MLP neurons of a small language model. Each row is named by its layer, matrix (gate and up: input weights) and neuron, and shows model dimensions 48-143. Each number is 50 + 10 x the weight over its row's rms, rounded and kept within 0 to 99. A neuron's up and down rows have the sign that makes its largest values positive.
Before each neuron's rows, "fires on" lists the tokens most often at its 100 highest values on Wikipedia text that the model never trained on.

fires on: "\n", ",", ".\n", "l"
L8.gate604:41 38 49 52 46 49 44 58 42 38 55 56 44 57 44 56 46 62 36 58 56 62 53 39 49 53 40 42 33 58 56 51 45 47 70 30 47 47 63 54 56 45 57 45 60 61 54 53 52 40 32 22 47 52 53 47 45 61 45 47 28 58 51 66 64 68 54 58 65 36 58 41 47 57 27 56 42 42 74 32 48 46 46 58 49 55 57 59 54 45 58 37 55 55 59 49
L8.up604:43 35 61 51 62 56 42 39 39 29 52 53 60 59 49 48 49 64 38 65 51 51 64 47 47 41 47 56 50 49 49 41 54 52 65 42 45 31 39 36 51 44 47 50 55 49 46 36 56 28 53 44 52 51 49 32 52 66 31 54 39 61 53 37 51 68 45 60 61 37 55 50 53 47 41 50 50 56 66 36 46 45 54 42 67 55 36 55 55 41 58 63 57 48 46 65

fires on: ".", "197"
L8.gate190:48 69 38 33 48 66 61 40 56 55 59 44 44 69 62 37 41 39 54 52 43 73 39 36 51 65 62 64 49 60 52 29 49 57 50 60 67 49 51 48 55 40 49 55 55 54 54 53 46 54 52 51 54 33 55 44 39 61 54 30 58 40 38 71 53 58 57 42 64 66 43 44 46 58 42 30 49 47 50 61 38 63 41 41 43 58 47 47 41 57 61 57 39 55 43 45
L8.up190:42 64 60 62 41 28 48 63 45 50 56 52 39 65 64 45 55 28 52 50 52 33 55 53 48 51 55 64 55 64 45 46 57 46 61 38 39 27 50 73 58 42 36 55 34 55 52 55 27 48 68 61 37 46 59 37 44 47 35 55 38 66 48 44 52 55 52 48 53 53 64 48 43 57 50 64 54 54 38 52 61 45 70 59 49 34 44 46 59 39 49 46 64 63 42 55

fires on: "==", "\n\n", ".", "l", " an"
L8.gate610:45 74 57 30 34 57 70 48 42 59 57 47 45 32 48 71 42 43 60 54 27 59 51 41 29 54 73 40 46 59 42 45 53 49 39 49 49 51 52 56 46 47 40 53 58 50 59 54 51 39 37 48 44 36 64 51 56 55 60 43 54 53 70 70 61 54 44 41 36 53 48 31 43 56 52 32 57 37 40 46 46 57 60 55 60 67 65 42 62 56 63 26 41 44 57 42
L8.up610:49 44 51 68 45 54 50 51 44 47 44 71 60 56 51 44 52 38 45 37 68 61 68 55 33 58 27 43 30 50 73 38 27 45 20 47 42 57 37 64 64 45 43 72 54 50 37 47 54 71 43 57 40 47 47 62 49 50 54 68 51 40 61 43 59 71 60 67 68 61 47 52 40 44 52 65 38 38 33 32 62 56 49 62 55 43 62 55 40 49 58 30 61 42 48 60

fires on: " |", ":", " &", " as", " and"
L8.gate589:57 63 42 51 48 47 51 55 33 50 47 62 51 41 58 66 48 58 35 66 33 38 56 40 45 68 41 48 58 47 42 40 39 65 50 50 66 54 31 45 48 56 54 44 65 53 52 56 50 51 47 47 46 40 58 43 47 54 63 44 43 46 39 51 70 50 27 41 62 37 62 55 59 61 47 43 49 39 67 51 52 60 54 58 30 33 71 49 42 49 63 59 42 56 59 43
L8.up589:38 45 61 63 60 65 57 40 37 37 62 45 53 52 44 52 61 54 50 53 56 34 56 39 55 48 41 42 52 26 46 59 53 59 30 45 42 50 20 47 53 53 54 53 66 50 40 42 58 33 57 36 52 50 37 59 52 60 57 36 50 60 55 39 44 46 63 45 36 44 31 42 51 39 55 47 26 47 28 50 52 51 57 38 40 35 72 56 46 57 61 35 58 71 48 51

fires on: ",", ":", "',", " as", " form", "as"
L7.gate464:43 58 58 44 50 39 56 36 47 45 50 58 35 58 45 55 45 48 43 49 48 38 48 50 63 44 45 44 65 58 23 50 61 63 39 53 55 47 66 49 52 40 52 59 43 64 66 39 50 37 55 57 43 47 62 32 50 53 37 50 32 67 63 59 57 54 47 49 75 45 52 56 42 56 58 32 43 37 59 53 52 44 74 59 52 37 54 45 43 64 45 42 48 49 44 39
L7.up464:65 47 65 59 60 52 54 49 51 45 67 49 59 41 41 42 44 38 40 41 48 32 58 59 38 59 39 41 40 55 55 51 37 64 66 48 49 58 37 44 50 61 56 54 56 51 53 48 55 42 52 49 52 50 48 62 33 51 65 73 40 64 60 35 59 35 61 50 57 35 61 46 51 36 49 63 51 71 36 71 48 73 63 58 43 37 47 46 36 76 59 61 58 71 44 40

fires on: " |", "0", " |\n", " ", ".", " Nich"
L4.gate442:56 68 62 60 53 57 50 46 41 58 63 24 60 59 44 56 58 19 48 42 34 59 37 56 66 50 54 54 38 60 44 46 54 52 72 46 51 59 34 58 66 50 47 41 37 51 49 38 44 30 47 27 42 34 47 44 49 58 51 49 45 48 39 47 37 53 57 42 57 23 52 69 32 59 29 49 51 37 36 45 40 54 45 60 46 60 52 41 47 59 53 49 56 59 37 64
L4.up442:66 60 45 48 48 63 46 60 42 60 44 52 48 41 75 54 59 42 38 45 50 64 40 40 55 59 52 53 48 62 45 69 75 51 60 71 40 47 47 64 56 64 33 56 54 60 45 45 49 64 36 56 35 50 68 51 70 24 54 46 50 67 53 53 48 48 58 47 36 46 51 53 56 40 59 55 49 63 54 43 52 56 52 42 36 54 37 53 47 38 48 39 35 60 53 54

fires on: " ", "iss", " dem", " vocals"
L9.gate332:49 44 36 46 52 43 56 56 48 68 29 47 55 53 60 28 59 49 34 52 49 51 38 67 48 54 56 51 43 45 43 62 43 55 63 56 50 55 53 56 42 51 42 46 54 58 40 64 60 56 49 47 58 54 52 65 48 38 61 50 40 44 47 59 45 48 46 48 52 57 37 53 55 32 64 66 45 41 59 38 46 43 34 37 52 64 52 63 47 44 36 72 32 53 33 50
L9.up332:38 51 58 46 36 50 53 42 48 53 57 62 49 56 44 51 25 47 56 63 62 63 52 32 49 72 63 45 70 50 54 54 30 41 53 43 53 50 48 47 60 45 62 51 36 38 47 48 60 59 49 57 59 65 77 49 54 58 42 44 51 50 49 59 51 62 50 49 51 59 43 33 51 53 57 28 35 37 39 44 39 57 55 50 39 49 50 44 37 34 51 74 40 41 62 50

fires on: ".\n", "\n", "\n\n", ".", "—"
L9.gate80:44 53 66 42 36 51 58 50 37 44 51 35 61 68 47 47 40 36 48 45 47 73 68 27 47 54 38 58 38 41 41 61 37 56 48 47 51 48 61 54 44 54 26 64 58 51 66 59 46 44 50 56 57 76 59 51 44 37 58 47 41 46 44 35 65 56 33 62 70 39 63 47 39 49 45 56 62 49 52 36 55 50 67 56 47 44 67 52 58 57 49 53 34 65 66 52
L9.up80:64 70 63 38 58 51 57 57 56 55 60 48 59 58 44 44 50 59 35 53 30 53 40 37 41 51 58 52 60 57 52 63 57 56 68 40 46 30 53 55 34 51 42 57 58 47 55 31 44 61 60 56 55 39 49 49 32 56 41 46 46 67 45 46 44 56 38 43 49 56 49 61 60 33 41 66 49 70 31 33 41 32 45 52 67 44 64 44 64 44 49 25 56 56 70 69

fires on: ".", "′", "°", ":"
L7.gate182:57 69 54 68 61 65 64 56 57 50 78 18 52 39 56 48 42 53 61 59 33 44 47 47 51 55 62 51 57 51 43 41 57 52 40 60 51 54 48 45 41 52 32 43 62 42 35 36 43 64 35 54 44 48 48 52 53 55 57 57 43 38 64 62 42 67 67 51 43 56 37 60 44 47 44 55 33 40 59 46 50 56 39 53 44 55 68 40 49 73 61 41 50 53 72 47
L7.up182:37 58 37 60 27 61 43 49 54 51 35 45 49 43 66 56 73 34 44 56 47 26 48 45 60 47 44 47 39 41 51 49 35 35 48 47 49 61 49 54 47 38 59 47 28 32 61 52 63 56 50 43 33 70 53 49 26 45 68 54 33 49 64 41 45 49 41 56 52 57 51 43 50 62 42 54 42 41 53 60 45 29 62 56 34 56 48 51 55 53 50 57 53 82 43 34

fires on: " un", " Al", ".", "id", " al", " D"
L9.gate196:29 44 49 59 55 52 50 49 47 52 52 63 59 40 21 42 49 71 55 59 42 51 49 42 42 55 27 61 61 41 64 31 39 59 62 32 58 52 61 41 59 42 52 43 30 55 49 58 48 56 40 63 41 53 46 45 49 44 53 41 30 62 60 45 62 58 67 51 59 63 51 71 42 62 42 56 48 58 33 65 63 47 34 42 37 44 57 43 54 63 49 65 44 62 39 70
L9.up196:49 52 52 64 74 55 68 57 35 38 47 53 54 54 49 44 47 33 65 41 60 56 41 54 42 58 51 50 31 49 50 58 46 54 42 52 45 48 39 73 37 51 53 53 31 53 45 37 40 35 30 43 44 57 51 48 50 54 42 41 50 39 50 51 53 39 60 61 44 59 45 62 50 52 45 48 51 34 37 53 50 45 59 54 56 45 51 60 52 38 54 47 49 49 67 55

fires on: ":", "-", " |", "th", "w", "st"
L7.gate118:43 49 52 77 37 49 58 50 37 45 47 43 59 44 40 55 52 45 38 64 56 54 56 49 47 52 49 45 49 61 63 40 41 50 43 33 35 63 37 48 36 57 38 46 51 70 56 63 43 54 48 50 54 40 59 45 57 44 59 41 64 56 29 50 57 58 39 61 50 58 49 63 45 60 55 65 49 43 52 45 60 33 84 66 49 52 64 28 45 40 56 47 51 55 49 50
L7.up118:37 45 48 60 60 45 49 53 43 47 54 47 48 44 34 54 27 50 54 50 37 51 35 36 44 59 30 44 63 57 41 41 51 46 44 45 62 65 73 53 60 39 60 38 44 49 60 59 51 45 56 52 34 59 38 48 61 56 57 41 58 54 55 41 44 46 58 62 49 30 37 49 59 57 54 56 57 52 43 50 41 47 55 49 50 37 53 39 49 61 62 53 62 52 48 49

fires on: " Al", " al", "Al", " ven"
L9.gate573:41 42 52 44 57 49 42 66 48 26 48 65 38 47 55 41 60 44 67 39 38 70 49 49 51 57 55 48 46 46 65 63 63 42 56 38 54 75 76 48 56 42 67 50 51 47 67 57 69 63 73 71 45 51 33 40 57 59 50 59 48 54 49 59 58 40 37 46 38 53 51 48 51 56 36 54 66 37 31 51 54 49 39 47 46 43 42 52 60 64 40 52 40 46 35 55
L9.up573:56 55 67 53 67 52 45 48 40 45 61 78 57 41 41 38 62 51 62 62 38 68 35 50 31 46 54 51 46 43 67 47 56 45 44 39 63 32 27 63 51 50 54 47 53 39 50 42 47 46 59 48 51 53 57 56 54 51 55 43 47 44 33 51 76 59 48 52 44 49 59 46 62 59 35 60 34 60 61 59 78 62 58 46 51 47 65 37 55 59 59 42 66 47 49 44

fires on: "M", " through", "."
L4.gate574:58 50 52 55 64 55 63 61 53 40 48 39 42 56 50 40 64 48 38 59 54 61 52 50 47 63 56 45 52 61 36 33 43 30 45 59 48 44 37 50 53 77 54 47 32 43 51 39 33 44 64 43 57 41 49 47 50 51 60 62 52 52 45 49 45 66 54 48 59 49 50 56 45 56 24 53 59 45 47 57 60 44 69 50 42 51 59 44 51 48 61 55 36 31 69 32
L4.up574:52 55 48 54 48 49 78 60 38 42 43 49 47 52 54 49 56 65 56 48 53 42 36 39 42 64 42 46 62 44 50 43 38 50 24 32 60 56 38 59 47 55 61 48 39 46 56 50 37 50 51 50 50 49 45 44 59 46 61 46 39 53 48 66 43 40 56 53 42 47 51 56 52 22 75 52 35 59 46 49 49 52 41 44 32 34 40 57 52 60 55 42 62 55 64 42

fires on: ",", ".", "ab", "ib", "ad"
L5.gate561:52 59 63 55 50 47 65 60 43 44 50 42 55 52 51 49 56 47 48 53 48 63 56 68 57 55 52 57 58 47 58 64 49 32 41 48 51 47 47 53 45 60 47 50 50 35 38 59 58 74 44 41 49 47 40 56 48 31 48 55 43 64 43 62 59 47 55 47 47 54 80 54 48 48 37 46 42 31 26 34 37 67 50 65 44 44 53 50 49 65 59 63 57 40 65 28
L5.up561:46 47 61 59 37 33 40 37 55 53 60 49 35 55 40 51 48 49 50 56 51 27 53 62 51 47 44 60 62 47 38 19 56 51 38 59 60 60 56 47 48 61 62 43 44 49 48 58 32 66 29 38 51 56 72 51 60 48 49 52 29 57 62 60 54 31 44 50 45 56 59 70 41 50 49 51 44 55 54 45 34 35 44 40 45 46 44 49 37 57 47 36 56 40 61 44

fires on: ".", ")\n", ",", ");"
L4.gate250:52 46 57 47 39 53 43 50 43 49 42 39 55 61 42 50 53 61 45 61 57 40 49 44 49 66 60 35 44 66 51 51 31 68 49 63 35 52 58 54 60 37 66 51 41 61 52 53 41 45 66 38 54 57 34 27 47 40 43 33 40 41 51 45 44 51 65 64 45 48 65 53 59 52 40 59 28 64 47 51 53 51 71 66 48 51 64 47 53 44 53 45 56 44 56 40
L4.up250:47 54 62 71 58 51 69 65 58 64 46 50 51 29 53 57 63 50 35 56 54 55 49 64 44 68 54 39 61 64 48 52 32 51 54 31 60 50 55 50 45 30 66 22 42 43 51 58 44 53 59 44 58 45 59 46 36 63 47 56 43 51 51 61 46 35 50 56 53 50 37 41 46 47 41 55 55 59 46 58 62 60 29 39 60 55 44 47 49 48 47 52 52 63 49 53